Weights of a small GPT-style language model, trained from scratch on English Wikipedia.
Size: 10 layers, MLP 3072 GELU, 105M parameters.
Architecture: LayerNorm before each block, rotary positions, biases, normalized queries and keys, attention and MLP in parallel.
Training: a variant of Muon for these matrices, 839M tokens.
MLP neurons of a small language model. Each row is named by its layer, matrix (up: input weights) and neuron, and shows model dimensions 496-687. Each number is 128 + 32 x the weight over its row's rms, rounded and kept within 0 to 255. Numbers have three digits each.
After each neuron's rows, "fires in" lists the words (lower case) most often at its 100 highest values on Wikipedia text that the model never trained on. A number after a token or word is its count.

L4.up2243:124154157121145134129134103144130144135163170107122155100138088126138118047165177169089108113068106157175164153092107102099135122050144183102134126101114189163094113168145087142093112123145132100124186087097148173111155222149097119082153164112171145157116118089177167162196144120128071084109113077146125086102100160142164119101118123155132126128089154149166125146112106099092113108136086168114120169112161143111101068105116099157094117118127133123119129114089084073174149138154166153103128089164110096152069201080078099148076158164153109140112129083061134075114129150098095126
fires in: "he" 29, "she" 19, "to" 5, "in" 5, "susheela" 5, "tedxiimkashipur" 5

L4.up864:068098116168147150115094096119174129150147092090097138108177198165122092094072116161141150122116130076091069127074145071149130077147164146108150083142171119095108152162156144119115129138123188125111173087105116198122199157098097101148085107107131163140162141137133146119114174078141093151118197158146190175166150125129041074091122098155158200119203166133127131148181091062119132084163127117109091182065079133141060235098142133138168120126128130180135119146135126156144135102158138127140119119052133128111108145179148096155116137091057113121145128156128154159134186115113119101
fires in: "and" 20, "then" 13, "where" 7, "least" 5, "him" 4, "which" 4

L4.up629:109069143133114153102134087100158069089167057081157153103040105132123169155126147144071119116139141100095126105097192100097149106143146097095159168125092105165114152141144202101137095141053149130095136107120091105078123145050168114184139105146157181070105138135128175150172139143149108119144117081155145088124094097110119151112138139130221109210116100158105150097132099108112141106116154149144113089100149103134146067115112147123088120103094151185103095103178086149139146119094163171136092102163153093133168146148079101155169137123122102167168083158176152113164039148136109152
fires in: "to" 35, "t" 6, "half" 6, "not" 6, "would" 5, "wiwczarek" 4

L4.up1190:127118077100109080144127087115057140122063149154134139150149083132160170134144092103092154135109127152126051159136137138113155147082108072126116117159215202095152107177107111151068174096057104118140167099111110092085160143144163104111132128132155138096150150137170171111133159156182126139153081125130128145110145201096087158113107162166158168147114104130160129100151164124142112125130151173151129117156139090093129142137129107142137122174127098135175101071082073180124177077099173126134104125144071169146149098118141172135170163142096118168158127100086137088180164074091132128
fires in: "and" 58, "but" 5, "not" 5

L4.up2743:143110097143124100130109119135142187058115102151140139138092137151102087131132164154142166131111179122132097158140139122120153124101073097168133043146110132138130152119128147123072154100107141149131128175145126137113086055161198214132133145135154147059136142170117089179092075161124126138076126157104140115143117163050129167121133157157118158174138119112138158089117070140089095138111106129127140135115111119060129154157130145151181157172100076137115156147115119119145133080094150120139130193147076118141070158133085128151100152120134108124135181106182153108159151080139096102
fires in: "in" 47, "during" 4

L4.up2951:187140105134132113155136129157118107100162138122121204111093122116137145131116183163119136142158146112135120060165127099115112049109136142091166153173135146178118170146149091143093098098185191109082114134107105150181124184120137168122137132167140093154062124105182112100115152154170120153117138160130187156129064151111163143073136127109129123126092168135087123085125061133128173155126134178107113170063099116169121113130117167206150129100106131154152159126093118127147115203177120110059159129140107176141138100134137181119112109176077194164157103142142121137167149129093103126
fires in: "by" 26, "as" 17, "during" 11, "former" 5

L4.up1646:186153149097102167179127124093148080186149135096151099123102027131112101133137155108103140076124094124105167138135133128078208164102156174189124170115183098158089073152111115135098109113130157149128147110148125149123129104124166152173107120177112172117120142090086160119118091102158157147103151101119125140106140089107139140123088133179159136129127156116077123136053170041116189094065171132140141137156116097135099182086114054100141072121117112174184124152120091123132116061130140124130162154102173070112165068107139171166106110138073119092090119139122118110164171132110133045
fires in: "to" 54, "would" 6, "with" 4

L4.up2654:121153129097193130062139161131104098155151175161128080129153178104163097120135106172120145128064103134155112113074130131099149150140154138127193103087174107157116101106118115109115131145161128097130170141087110111117105124152099068067081091128069104114124150128104106097093150135130151157087060077109161182138107071125136107164083153132112147157134126129146092139041128092137073165068157159165158086131171096156125161170092149152128126114128146159131107162075134124098109155110115149115157096133122081097123117126142116157125100141187169121160116149172160146148126142126089056
fires in: "due" 16, "like" 13, "to" 8, "compared" 6, "addition" 5, "called" 5

L4.up22:118191098174117072069123133104160156125107115097058116125165172124067127103100150127082198108153125123132120085142107168158103110147113178135118151185192157172099159159106163122104161127143137141122144118129094125095107169227162149138152104128204106143152136116128132134192158168165146177184168089138173092109121114155126112156095082133134153112097103126117099136144117142112156182138178145081168077129065082155119106139111124153194066170057098110132131094168181111122105109116089101151119137123133159127168152076105061120181160133180126129158148216109145102100149096147130179
fires in: "as" 40, "cleidion" 18, "schneid" 4

L4.up286:082128101130107137084111149144123193223169103102064153139147116121097062141056092155156145153119116154146122121132115121101121158084143121114138108129100206147113100136084135155161140138090117078124125134146096154122114075110113143080150149141120154097156161156115126160203146104128184153104222134085112098181124093109072171139082124112136155127202122124072167139124104239156181141137170174149174140116153078105113175144127128152121080088091092133118158115121142129140123077115157088157155139118129116092127102154171168144134120163139129110114128073096155082179190058086139130
fires in: "as" 33, "while" 22, "seller" 7, "master" 4

L4.up293:088145172103126121065149132129190136142143148103145077125136131156081147116156032090106147110094136168106122094120154119165159115094074127122130055045066166163107139143149153144123096141174125144091101113171079149171147078097101075116051172145106121136112112158119081055128074135115167103157094129133141100098114113146157144131098133120120155134150117151078147110107117072106141065063083077124128117153152107076147153106104129151103159064118092151173130081135129101105157137111172095135161218118149122148121113151128130119126117132069073105089117114149086157100133081128131079
fires in: "at" 25, "from" 12, "for" 8, "in" 7

L4.up79:073110105163109148126120085161095122157086080152138153154223140155091149141189097132178100146087120130102151119099171139153166163140132094128158111121102104131115136044065168155126189177130121131101170118187103158153168141131121128114122132084125152051166082112169096112091144154130148144098173102153117150120171139068149102089089182170137106121162061164089123137119139180100058130152103110155127188128197117122165065107134140105159114056163123088132091155168130082101188107158103111177144088108079221081160092103073108149120091141124064107139067157138140137111101161085172076
fires in: "to" 23, "just" 9, "also" 8, "not" 7, "fully" 5, "nearly" 5

L4.up2632:145155111144116139089097076139165078130126091135117164102111071138093088080059094071049125168073146122101170156155126178175056183159109213148086106121106134150164142071112132102199081132135028112146092151122142167145109123119115156159151144143120089148127074098126165131117137117125146143067153141115138155116179151133115121125133109072129101149127172107127106153158131132063160089170157163143209110100134150108151136091153095106131129125046103114122136077137114168137164155157117130142136094121143127149121085087151148143143117155161147094154120082150146188124137094134113139
fires in: "of" 56, "to" 21, "for" 4

L4.up1611:155068136132158093041113049160109135121145164125088134121133164104093150142152158134141117081143109106113166106132150121098097129109080126156191185139124123133110166141115091166081111108166169164151096120100134138092081142093140121077089215096128125079101177148115141089153169199112140109129140125151162158179111145114090085083103095071070143151098102162137115130126123112091141077136160157139116124123170165090127126082153148168179137099099083116150161139130150187144136182140054133151167158101104141128118132115182086135135168169117133109125138130115128140069123131086099127
fires in: "all" 31, "her" 7, "that" 6, "as" 5, "over" 4

L4.up1327:137169139132136109122106148154146153124122128097106116170200046146080125076115124104101128141131147125142079119183180159154151203110147100117111143131155099099118119172095167150149150122123091136145122078104120126131172114130119072117130137159135124160161074129154084184168147123071145157142158146138087107139122167100123168113149094124161089116162073051167063105111073107131102093118191070087108149068153106081120130081162124090131133147105100145117153130141082129073088077155152144174082170114081128128116142092107116131178118104141104107193119146122122125167121131070078149
fires in: "in" 19, "søndergaard" 8, "on" 7, "s" 7, "to" 6, "oedekerk" 4

L4.up2740:188153149152127075125083090130166108163133148133165121171204089138126164133129156119111100122161124138158082178088105085124144126169159066128154121217137135161135190055150121122100186133137179104122111094121123165148092110121183142138089163208129118089156117110117125139188142088098073113141170141187102164123185161149208096156069104097090079150119162189124137112117126086101127134055126150073066155123141090181099155146108118092126065129175150137167098127142114140123090131111177128125150122109145082100085108188132094091126131145130129153108124117069124129153093080224184158
fires in: "a" 43, "to" 14

L4.up331:124147179162148184092130130117144105132093137141098129081176085087061109095179150131116131113129125163089111149118117184174114125124046147118116165119128109114141129148145176070154087111150149138118108201068117186046143127172160090095117123131163132129099188179160109086196111106123105131131125110136140149152113086114092117176107156086074118177101146096116202210142145107150107114131085018137081139105093122088133141124137176192147102116087086060123080097136121150169082093154192115146144135151072055089091036099137133090098154135048170089106200159157108171148107136104169094
fires in: "in" 10, "life" 10, "at" 8, "for" 8, "attended" 7, "with" 7

L4.up2301:115146097134102097095141169108153121135148182143112163172090126156100067157151105137175212155136102174093123141114130095114108132110121135181192171150122075125139148104076071129148142120082127156152098107123074149105138156119105092065094133081092121086167132176101108141122138154106150139169096125075117056081105203129179137141091113116136115119158133122107101118183145089175131116141143146175135130164153116153075078160120176148098071109097085106171111140182114163081156151125079117104138125139152181103116072134190225087202077144124124125146176120127198156179091133147125136
fires in: "took" 29, "take" 11, "taken" 10, "takes" 7, "taking" 4, "alveoli" 4

L4.up2420:127146164119118153104110132146145110127083127174131155073080139116067084151063099091159071080121139144143117124200123129125125171164095155093148156141114109114095185165179104090158082183076163124085104174156151152151105130101095074177173147117128165083200073109101115149127121097119119134104104132070180112165133101090120158147123155160130168132125110155121200138116131148124103077104139108168116144162155130127096108150102055109142097067127123106089083088143138217139116086096172109131137170129105096114121126108135134121105094186144113161143140110131131081105163154128125079
fires in: "of" 30, "for" 8, "ed" 5, "as" 4, "into" 4

L4.up2471:159125145165053134172105124075075122117113097116121163070141109157142124131119182058113097134139098121079174132106119099116168123135167098154112193099094052142034146134128144123108139155170097120058161151174190107104150088168170084151157105140145085095167083120144148124116176168107118163180142132120121081123118151115117125196096141078130128142127084098091126119039159120156177119093104071148077121134099132159129076136109127092135103129145111147151158105191094157132203151107132154139113137137123075087143134095144117025074122118166136145134102156156077104104128131099110103
fires in: "to" 20, "for" 10, "which" 6, "i" 5, "my" 5, "how" 4

L4.up1043:199080143113154169096086080158117125098093133065152117181115109184133122152159144187195042111040164146109095146219088174140115178140107119148115131146139094118128111153113111101078134144086148119184174134156179170113149163160133167161124170126111147058140116153112111089132103144157161083133114116124108113091125126132113160173114119142137123106127103158176118214166138142129159077113143117126108140102119130127144096111102153111149085192102197209132201141119134145146112113146154089098144168159117157092154173137104153123113076165127127102220093059081143109164071138138127124
fires in: "to" 47, "can" 7, "cannot" 5, "team" 5, "by" 4

L4.up1720:083116096135177138160176130136184060134113160131173110120131174150116122117121134159168059160140163125149096209163142124156095153176118074127133150163160093149117152080042125097147115138103119185190125169122139072135120121169127117158085140132190116111111168118084119111118150106156083115094169117142166108182094150104151094136128149145112100133117116175160127091116129128157160166090160134139150113168152116093156154157073149114104152098080142155083169122170121133125169093111123113092122097109107151156122151133130115127199134160160168125110098162075102129152100129144070157
fires in: "on" 75, "conner" 7

L4.up1917:056097179088172137103056148166090136127168138083125070114166106117136140176144130096146158123171080034154129132101112119089155101146094191123156133130159143141147090117125138096110120120140151148193113134109142095117133107186127178113108166054119074117170177114076120153174184157163154087152095105156136138139130148066087104129112160203141130139108076186162155142123078152138117150042153140029130070154141122153087201134162165117109072149096202141138142139124156129090114130140124169129081126173166112100156156123108135130113129109118088101141068139154119154105130120127136103
fires in: "of" 22, "near" 13, "at" 11, "around" 7, "to" 4

L4.up1845:151082117156085184116149117108194092108164086138101138081130106155133118106088177188186169190131083149155091144070074177151188143154099182115160161114208075137123176140108186129117102139116144143091149160120060135119092125122159149118051088142128102124106156114095083057112203116205111141122131134082136116141053129046096182065116099140145090118140094101134188177100128125130131098164061107142132136153124163132106152084150127127136145091141103136091103118102138172163118140113212146141085138114099120110169124151114080117116142134083152152190133103139157148136156130154157147
fires in: "on" 14, "born" 13, "began" 12, "to" 10, "started" 9, "early" 5

L4.up873:101146189112096161141140127168112176082102118127062111090064141067126094129147124102170080105177124102147134128039115146101123104147126146104155091193161198121136175183154098116160169141157163120162121149106144112127127149107084135118170160153097141111138046125107168143113121162087104152165139124125134119200116130142154218097153166112215125104149216134121141136180111073144108096174094116075135057123156180119126074148109161161137105070159121122104092125133066164156138123088137135102105081183161133099151125115135143088107159193112098081181126157044125103123111135112140122
fires in: "for" 34, "community" 21, "to" 5

L4.up2101:177143113129158103071149114117149156151085143109142099139140137170124133120077108104110185185118086108131169086059136135104158126096120133121160088106176162120114144151147104128169113090178146117128034127144181177115162086089123105129132136160123105151142138152060100150146145076188137183166119095193122080106150133132111089168096083116153123125024188142117144116111190098132147156106172166168100137131099064124095163119165148117136125114119083166119119141107126072122144125065155084153105111122100065114106096087116066119139140096136176131215108152152207085060202109136160124
fires in: "as" 31, "very" 12, "so" 10, "how" 8, "rather" 4

L4.up1660:086078148117138129172160137175142133123120067130113056136132151124126117126148134144100128107098161108091091129150101083091152116177132128170143102082124116110155085132118108113139153191163093158080107160177157183064117098196137111145136163135132151112143098159173155147136117153176144197127141088150074126088153165097116069137122191115104201134100096135118092135123091165098065084139157110163144168133122103113119105148116114139161131107168237159194072081132114140093083178134113142082118158117165124163169120055102097132091104136089135115174096122127124147094102073133068130
fires in: "to" 81

L4.up779:136188133106062126070137097146114143132167105100142159068165153098117154099092191125169127133078107157160158096125089091124120143080150122101149108130080105116105088127161144151140101163139132211116121173127232122141128132156088107165165099101108096125135142103104139133165082107090165129114123131112116097176030148154183177159150143170118029094097128144109082147129094155082167183085123109076114073094144103133124165130185116191120078104113128130168114113105164135144052120102082152108160122173150147122126134128169136128185099132090129164177133115139130115132137104142110142
fires in: "some" 26, "any" 10, "many" 10, "years" 10, "most" 8

L4.up1855:115112157084101099119147119137109098171133120127105175150137106206117076131123098150152125100116118201132102120098104114089136131136051198154127119130164196146181096183122156128072119127139164077139089152163198148144142113180144154141102102155109109125122143117133156070086129121138118115087117048091105122100076098132163121111148129145140127188107104088185130108143166115128145164143143000094078142178142122103106127124104230114095164154048119126143090107141124057120139126142109179115145139107157118134165062139081085074135120142079094153076126139088117162106159136165111120
fires in: "which" 33, "recording" 12, "film" 5, "construction" 4, "in" 4, "building" 4

L4.up2787:163118075127121089097118089125131119130106139087143163162148063153127172142087155037129162140115188089144137137056082164167143163088087176141134074088112070131130184129108106112158111131127195075160110147127166108120131175123101117088066119164041145124124150095117176152093104136141088126072161104113153176122114155100157126188108110147130138103102137150089188146097099161104117093078148113122119103081157080158108084088116103145176078085140116146093079151183145113173093140119128132126089109147175119072136115145158145105125124090163155163110081183080134127131150214182164155
fires in: "an" 55, "eddie" 4

L4.up1571:108110134107107088143112185138140099130110133157110171128157216091157108132148081101168142159114160084130109143122094163092169134139114087185104103078075190090168105136133159128106113097133129113169133147160120124114112103185163165149140136186084136144135166113076124131069119161149112082127109185151127129072135106160126170127182065128133141146158168167136131112131088090127119122139138111149140207088093121133117141130134148170100126144137176143197111175123123128123146131142128121126117151132165188098074067144142120141168207116121170140140139149166135164180108098143068129
fires in: "and" 58, "well" 13, "in" 4

L4.up2748:133130194122112116163118109089127069106052139082173127167193128077133156172054067128091151123065110071067078091100160083125160111149114155137156135076090175073090137103124138166111218141121105146139141133152111099095136109125114117088111148118107146119124153189109081145155147164121236106140130144201138121132115073143135101119142105125158137169134068084179115150136139087049144144160153171188157100136149096152122146126135065135144139103149117138126102110158122168096179125142141165145131135119097118123088128076141094199080095121111112128069117131089141101133096077134098144
fires in: "may" 16, "to" 16, "can" 13, "could" 12, "also" 9

L4.up2757:141117112129118129110150152118102120067125075097138122103145092137131152147129153115115107124128115113131118160112086173156128156141119124135100188183057117095139093116140120091145127193159112167137176097125149184097087151133074126154154171141104067137161072139106144172122090141092147127075105069132141155157086133175105162140069158099177126179109103160164146152170097116123147080147109088105157109103080095094130144098110186082149121077134148181112113095090057107058116182116101123137143139050122152120131208199182103122143123202122148077128127136130116120169176058074097095
fires in: "to" 42, "hold" 13, "2010" 9

L4.up2944:125117094145159206144102129114129114154085126108170126119064090065129072064092149170112121078104062050116152148124095153100131148078126111065136121145163110164162167068090102117139163153085146129120063126176136138163181083106130158123170115153151075163184167177110153080123083107146161135140104119082100151096185118063142058127103177104141142069146117120145115143136121147143139126094126116123064126104125074121090168066148109145108106162149117128107165138077163117106155145121033146145121194099129120165136135111137175151095106133111089140114015149134161116111131137111156133
fires in: "of" 52, "for" 10, "on" 6, "at" 5

L4.up329:078153149084074144111195096077158164139166159072118179085182106066141075133115149102141095096143155126120176177133075154096168156135139171180094148129131124137104142112070144105094146129134151134117120135117149209138129131152128151148149132119114056164135200107164119158134109106183108146121196139176133114037136138144101119134141117174159093042181086091133152138091164097097164094090111150163146152099116064161101159121099097107153135169102134125068144159137094114130176100186175107103141134107120098143086123141148180067092108153126143104078103144157131102169160093116141078
fires in: "to" 22, "that" 22, "of" 13, "for" 13, "in" 7

L4.up2997:143080125168127199182142105076180121114157137090141154143081173145176144156119143128202166151108186160107163115082102145066182225100071095095080109100142120107165152094127142114097130141160119116115101128169139125118073124191116142120106107129128121089113111104094103122121088144119118163102149083103135152180129099112112118092214112072118105129095138223078079153150123126111141093185091144158157115057176137171090136096184119147111201084128156124196092122130119124120130129138087097172137133150037091118163095115113124117167182127114073161158087108132148136061123118134100182
fires in: "most" 12, "international" 12, "other" 10, "some" 8, "all" 7, "king" 6

L4.up1634:163177087195214124114081119109140129159103151140103128111125129117117183207148084165166129056130111134083120101172116164117099118137175153120156082131157070154069053180078091113156104175144152101126166096106139154102118143109098158082086105108138143148137175137083122126129089122114117120077087116154169136155085106157097137117140157098117125092126139171129177134120146119098183122131074127116142117127193157130133151146176134062184131106134108112142122116204052155122133060096153103082132157088078198132094109111111137147134191163169159180125084186141141134122119171165107108
fires in: "who" 36, "that" 14

L4.up1306:089141117088206115115152166077107112135135063163122131131180140126195091168147128064139099130140120116137145110161181144094060136123114134098162114136122171150126131145127162179109101117169151117080136125172155143127077147109061123215118148068169086143135094140121096135156144141081071105166108105101075089098107132121082151128182130116111101142167190170114181118095102127141169125118116113123126120159106060134166135113100160145112187141120101130081068132163131153141118127116134092122137160115047114113093123168138108148149101179158130129107093168139099175113085149097148053
fires in: "as" 52

L4.up1330:072152119196099126149113152116179140103137085151101134092124114144109121119170091170094095151133150115155135156149090147146131142127149158126152147129060162122118119098117110175096158147126141144104157193176167087081169072188135106153095128170148153157157093097118096164152182124089122130074175166132109081107120131154190131145158104119195095132104124126154110089149173132136125129115150123150140114123137141129135161073083146114101165163116096103137134095150098173124095101117163080146142055128132147105169123238121102093058079170113095142183088126136065108081142135083181135
fires in: "a" 50, "professional" 6, "the" 6, "in" 5, "ncaa" 4

L4.up514:108106177166121110156159168202150202138129127211230093140120146186085088138128088141111119135121113136122124091104076121111207108092137174172156124155127114116088112140106105153141101144121186113124132146087149166192070138172135104089187155065154080147125152124125147080118123150151128159092124130201146075115108113162128171129094142064132122133058118098127129101137060158095114131121130171120122131136179156160094138117054106137158182175160080144127110122151112134140130136134132226107129160107110127112149142156147116146142156086131096116130126122087085153087120119130125102
fires in: "also" 31, "another" 9, "not" 7, "one" 6, "jarocin" 6

L4.up1194:147091084166132110119085119126181088124122139132129169129132043108119136161130110101122120087080122107149146135148095124096151102110064158122110145126084152119111101145112102179144150068135155110163085113091089120172164074114113071086139143178093121124124121121121092142087125074076043112087110136081116100190132127149123117133195112121132124094141067175131124098122145171130101095094137140121184099042123090064108076118152148164090103159158139092068087191121170149176138094115170124162165202081091090122088113103165101129150177129151116161089132140112115110094165138109146109
fires in: "by" 43, "after" 23, "since" 6, "from" 4

L4.up2018:092167144163143082085101153139110116100171114156155206142157129128158172106121181182101195121176118102146145126137140106127118131157139101110081151175132103128113141125139137108143138086108166048116096089125131140107164106141138131111163079149098088107161108158127078097077078154096123136091125157123163129139097099145132103139161143045184065113155115201103138166174140159111154095122152132099099128080080060065077121085131101131170125136096088116155087105125094149154067148081148138121078135123072123164134136070166168091151110095124059142104105173117085155145136166169158094
fires in: "by" 41, "to" 32, "from" 8, "with" 5

L4.up2110:164096158200174145124127165107120114096134110113183087099127141084124102127185085121162139132157135122088116121148149109115091125131116143116173095151097126105183113134151185147123138151165135141111221086151148124099129137179110120127140148078064121080208120131145119130188105118173162118211178080096109154158138108129109069108119148126132139111146097163124161167123180087115109090138135123058154122126215087136145085099120075132135069131081118164162098093145124101133174103066103164083167098092172144143183179148093177071159092128122146047063128152149111104123127103133078111
fires in: "to" 90

L4.up288:206040126119114133082132155137115141177132106180073163123148180106098150099160098114174089149173132094118102130164134158124101160147075116108111139164144113125125171187110130115115058136149130170122163109103124197120145143093142181193112106178208121058165155139174132123174139171155114117125127170114125118129111126119113146106063105142148150142099079130091116172110117099053129131132147197100105118044098120141177083154119180095179105144097118099124158103140171147127099105096162107154116119143160117124094080126118116091057101085129148125136085131099126125076137114135142160
fires in: "as" 62, "asner" 4, "played" 4

L4.up952:159143109141139115082082171131192121117140132115202118094109149153150112113081089115086120091080171143151077167120148190123115138146077098149159058138119107078111092101109090143114123133152095116106093150130129118094080091120150132144153136103173128128131116074174148119152119131097123160088131174133155151120128137161105156155101114134142117142149152158159106195116106094088113096134078152168193176131148179066113115148073142191137142099164160176125161095165117130114064115120141126147110145168127167143088111104205037088070139127050147124165116081135114062133118135092111163
fires in: "to" 19, "microbiologist" 17, "can" 9, "this" 8, "website" 6, "s" 6

L4.up696:108129160124177151132113164103157148129153107151095103129116073067143126048172090150084129121032177090140123113205108112074123101161140165131136176127106146115164109108121129144104110118192123160059087136151120167142153161096150106154047117110154125161139108194094098141140155145167130111197074122104104158099153137174073148135104160115191146140107136115164119130140131143137096108104124096143119158101128148144133182073117134141133047136091114143118153141080122210171172085105178062127051101113182114076163175109141166143168212110125092121146162078170153139126149112076087171
fires in: "than" 27, "of" 19, "to" 18, "like" 8, "with" 5

L4.up2564:146091113117146119090121140068130132091047099126139120148136041158076115153154133127105147141094103115155144159085154172096125163178123129122196124196124162131102125068127130109110181080083169170106092173143132120115132166158098128127109163069118126104145161122127163108179155114139108150195166098091146109120122092066141125102117116143129103102071110124105195121118136142143078114143162144159112098100159135084154087105163138168122131115123161144196141135154157104126104125139083137171155147103137130147119157139132048146124134112158150145109117093117108137142124099175087153
fires in: "of" 27, "to" 26, "in" 5, "after" 5

L4.up2069:108142077112166123164159112130153107122100163140129142133113142168136063127111173136172163124140148111114092141071156122132167120130171134093114099151078142136110156129118048136097162124105165150171173101165088151107169171091116095142063119129102112111109110152118180121100099049083093110123087057178140132147095102145120162158152124124104115171120147118071159119105158160101175153155194183124045095147188145096168110092111154112101141125157175169095090144094072123088142100139085181047122105108142175097139174143093090129154133115063106131121137115122130181097170103186135153
fires in: "on" 53, "l" 10, "eddie" 4

L4.up169:118150160067128155072099131132109153120115130172199160100122100142146127080144147087151177141120162098118101143090082084120089060119177107152153135146111164140083166223127075109057078164124084131111141112135120177205164157148168129128187129133104150150067141139095137151127131106095103120110162171113154161115102150151173164123133049129165076058153137126157106093141097120145152132069138098141117163118168116176092171073098134110096180143047142086104138123093138104141121109141137071109060079165079129167111160127155157155118090143066131125098180094139167168121148167186210058
fires in: "as" 16, "for" 13, "to" 7, "named" 7, "elected" 7

L4.up939:096160143192099112097044130115087136134151116102176151146110140123181099079142181165110113123143115120152172121153081113108088097136111107067121119126132084149135120143152127130104169115159126124101111079111133134134114132111179127174150218079078134062169135159109118132166081154163151110067063125155090098099122154164123139102102098097077060157112142097132133113141086149156170172094145122143101135123117169150156055112163159184115090132105150111137081122141108087152116124147137162128194167123128104119102121157147116099105103105135189195120097132120046241174112090103099093
fires in: "as" 18, "to" 15, "of" 12, "by" 10, "via" 8, "bofedales" 7

L4.up609:121159172161123149131174068138165118140063157133200178130152142129086135091187210154098137149086094168106138174118139116122159162086112119109091090117078127116118180122189118065103148156141130118099123169173158079079172151171167137099156097149096103133076136133092104130064109098166103135098106180149063169091129110095088092103117134133109155106078180063129125162095073075131125149132123161102159148082103141089123192203133128080159101179162168087114138195151120123113152135133112099125136101132090160080106069162148146156113090136167114111063147117178132156124139117159166132
fires in: "to" 22, "there" 10, "with" 8, "by" 8, "for" 7

L4.up26:104107115129123095151132160146115145141160148147162104145157188202061135196100078130144147072164150138080058118148086158116099180093139098147060136174132132094151157183088116096073153168124118149151108097124178139141121127129120147096141195136150136124128163147119106152125110106182084099151101113084079096136109098102109125083104181118105150066127153138129168179118089188108130153113122173115069186103146098157111187144170219175107147089195114167092122162136119128166167126143069129108120121109081128102140155145092102116118091164134116071141172120193128124172136183140116122
fires in: "and" 97

L4.up1951:126113121123126147080165163068091115114126140135119095125082070150098153112140100112123077064165215126103143160097126107178114165063155188109164112066134206058107119109092089138106135115172145158147121103030148142080125114131154073143176070200137120105143104108113149146140113137139096104127174118134146148148088120129089135087112170112114147186115138122151129125142203165106130142068158089136152111138091089122177141163137108157147109107067132135163151128209143081162105110115106177135106121110113105136138079059149165126176151171093189198121141189169113129083098095105140160
fires in: "5" 30, "held" 7, "2015" 5, "30" 4, "1995" 4, "2025" 4

L4.up1728:173096143075157077127075142132141096158131178105101158146098123104115124157103159115116123146141172114078079103138116075112059161144139145163106101113124102098130182176166128117140092123150067089146117144137139150134117131167088128188099205102127167135129100177118095133156098164126163152082102137129111115114157162174139104067116100198211140090130131095069107109142145035153137104148126106129059130159114099172188089124147070111122182100129165081142134093093126088109128163085059139151160083127173134188127085113159156179101109137122152124119124159143158145104135153121114119
fires in: "to" 15, "for" 14, "one" 10, "an" 7, "full" 5, "300" 5

L4.up2082:106132087158116087103172099078105114123157128118126104087157133120112212084094094141115155125092073137109148075160107175186143077113147130126130155077150130135134111107117115130167146087174120160129082158156093114111100152095128073149121057139149139141179173146114154106138092169117114147098127131171167151110122101134146122132094112166076125126137162182120130137183053092087147099123135125216107079183131166125126111159068143139132088126140091070154089176079139102179104096189062089112129185150090071124132107155205118182152134149170130156113123163175148116162144135178098158
fires in: "as" 33, "support" 10, "used" 5, "it" 4

L4.up1918:166087121159159132169143139075103110074154164139137165156163067126131155146150108142131184098134117127142092111118101169116120148112114072108154053127140106112130129112125144146078128093096174147066137208177143114105062091124086134116089156117161091159156054165104127071090103097118136145124152145115124134099065124169135131149137075182140185135142086094125154119141182150074098095150139123131132109076141105203134163147091159154119140115171127142118104203125092102169149141117136128112170082084125087081147171085171159107136166148131144106117142140163081119163173158121074103
fires in: "to" 23, "on" 15, "by" 10, "of" 8, "among" 4

L4.up641:131198163153080157103156084058098081193097153132124137157153175114158148151078104113163106120140136165111131110175115106157180145086128110144114119142108195135115163159104131144145136123105149091119094179111105162131158114126137110184098121221141146142128136155135114145096090166172151111100172160097182182126145111193165134084112167115116098129117125129143111118188096084145190203113086127167185149127100146180102120157148120170117122175147066151161134144171097141137151136148128124141177098152062151096090142096122088133101121130164179116120127130121111119228152080121126132
fires in: "and" 72, "with" 7

L4.up506:139198130099103096136099106124137147121174093125083062186168125157119107166115138148149123129132119096176124200121156150112147120071099126111135128119107100017154181199126071179126198083122151109136165141130158102115091125168154133130113121142125108120167143120117081119149106137111150105150121147134138138140176093163130094192104148105134140106098164117114137093168140159097160137150182146173152124079117137125111099109107164148120109186101134107106082149121117182171103133162146170111131122154144106142162136122108072093122107139176116090121111112090097132159127119085112139
fires in: "as" 18, "of" 17, "there" 13, "around" 5, "between" 4

L4.up658:135133194131093172095055108142155138088198161144148131099130164112061069080119140093132102078104092128096077120153066203197125162079129134166067107147096108059070062144145142154100160120127138179119143162121129131116125097104102105135076117153147110146138123184066140180175009159161106150114065104056095131120086092159093145109091121121145152135138084147174099102163118106137142168176116197135113135104086160124083121051148128107102178104081125068140112102159150109152084102138127167140079120098110121138109095074178163127130125113162179075151100131132071142172183152137092142
fires in: "during" 18, "in" 18, "to" 15, "of" 13, "at" 12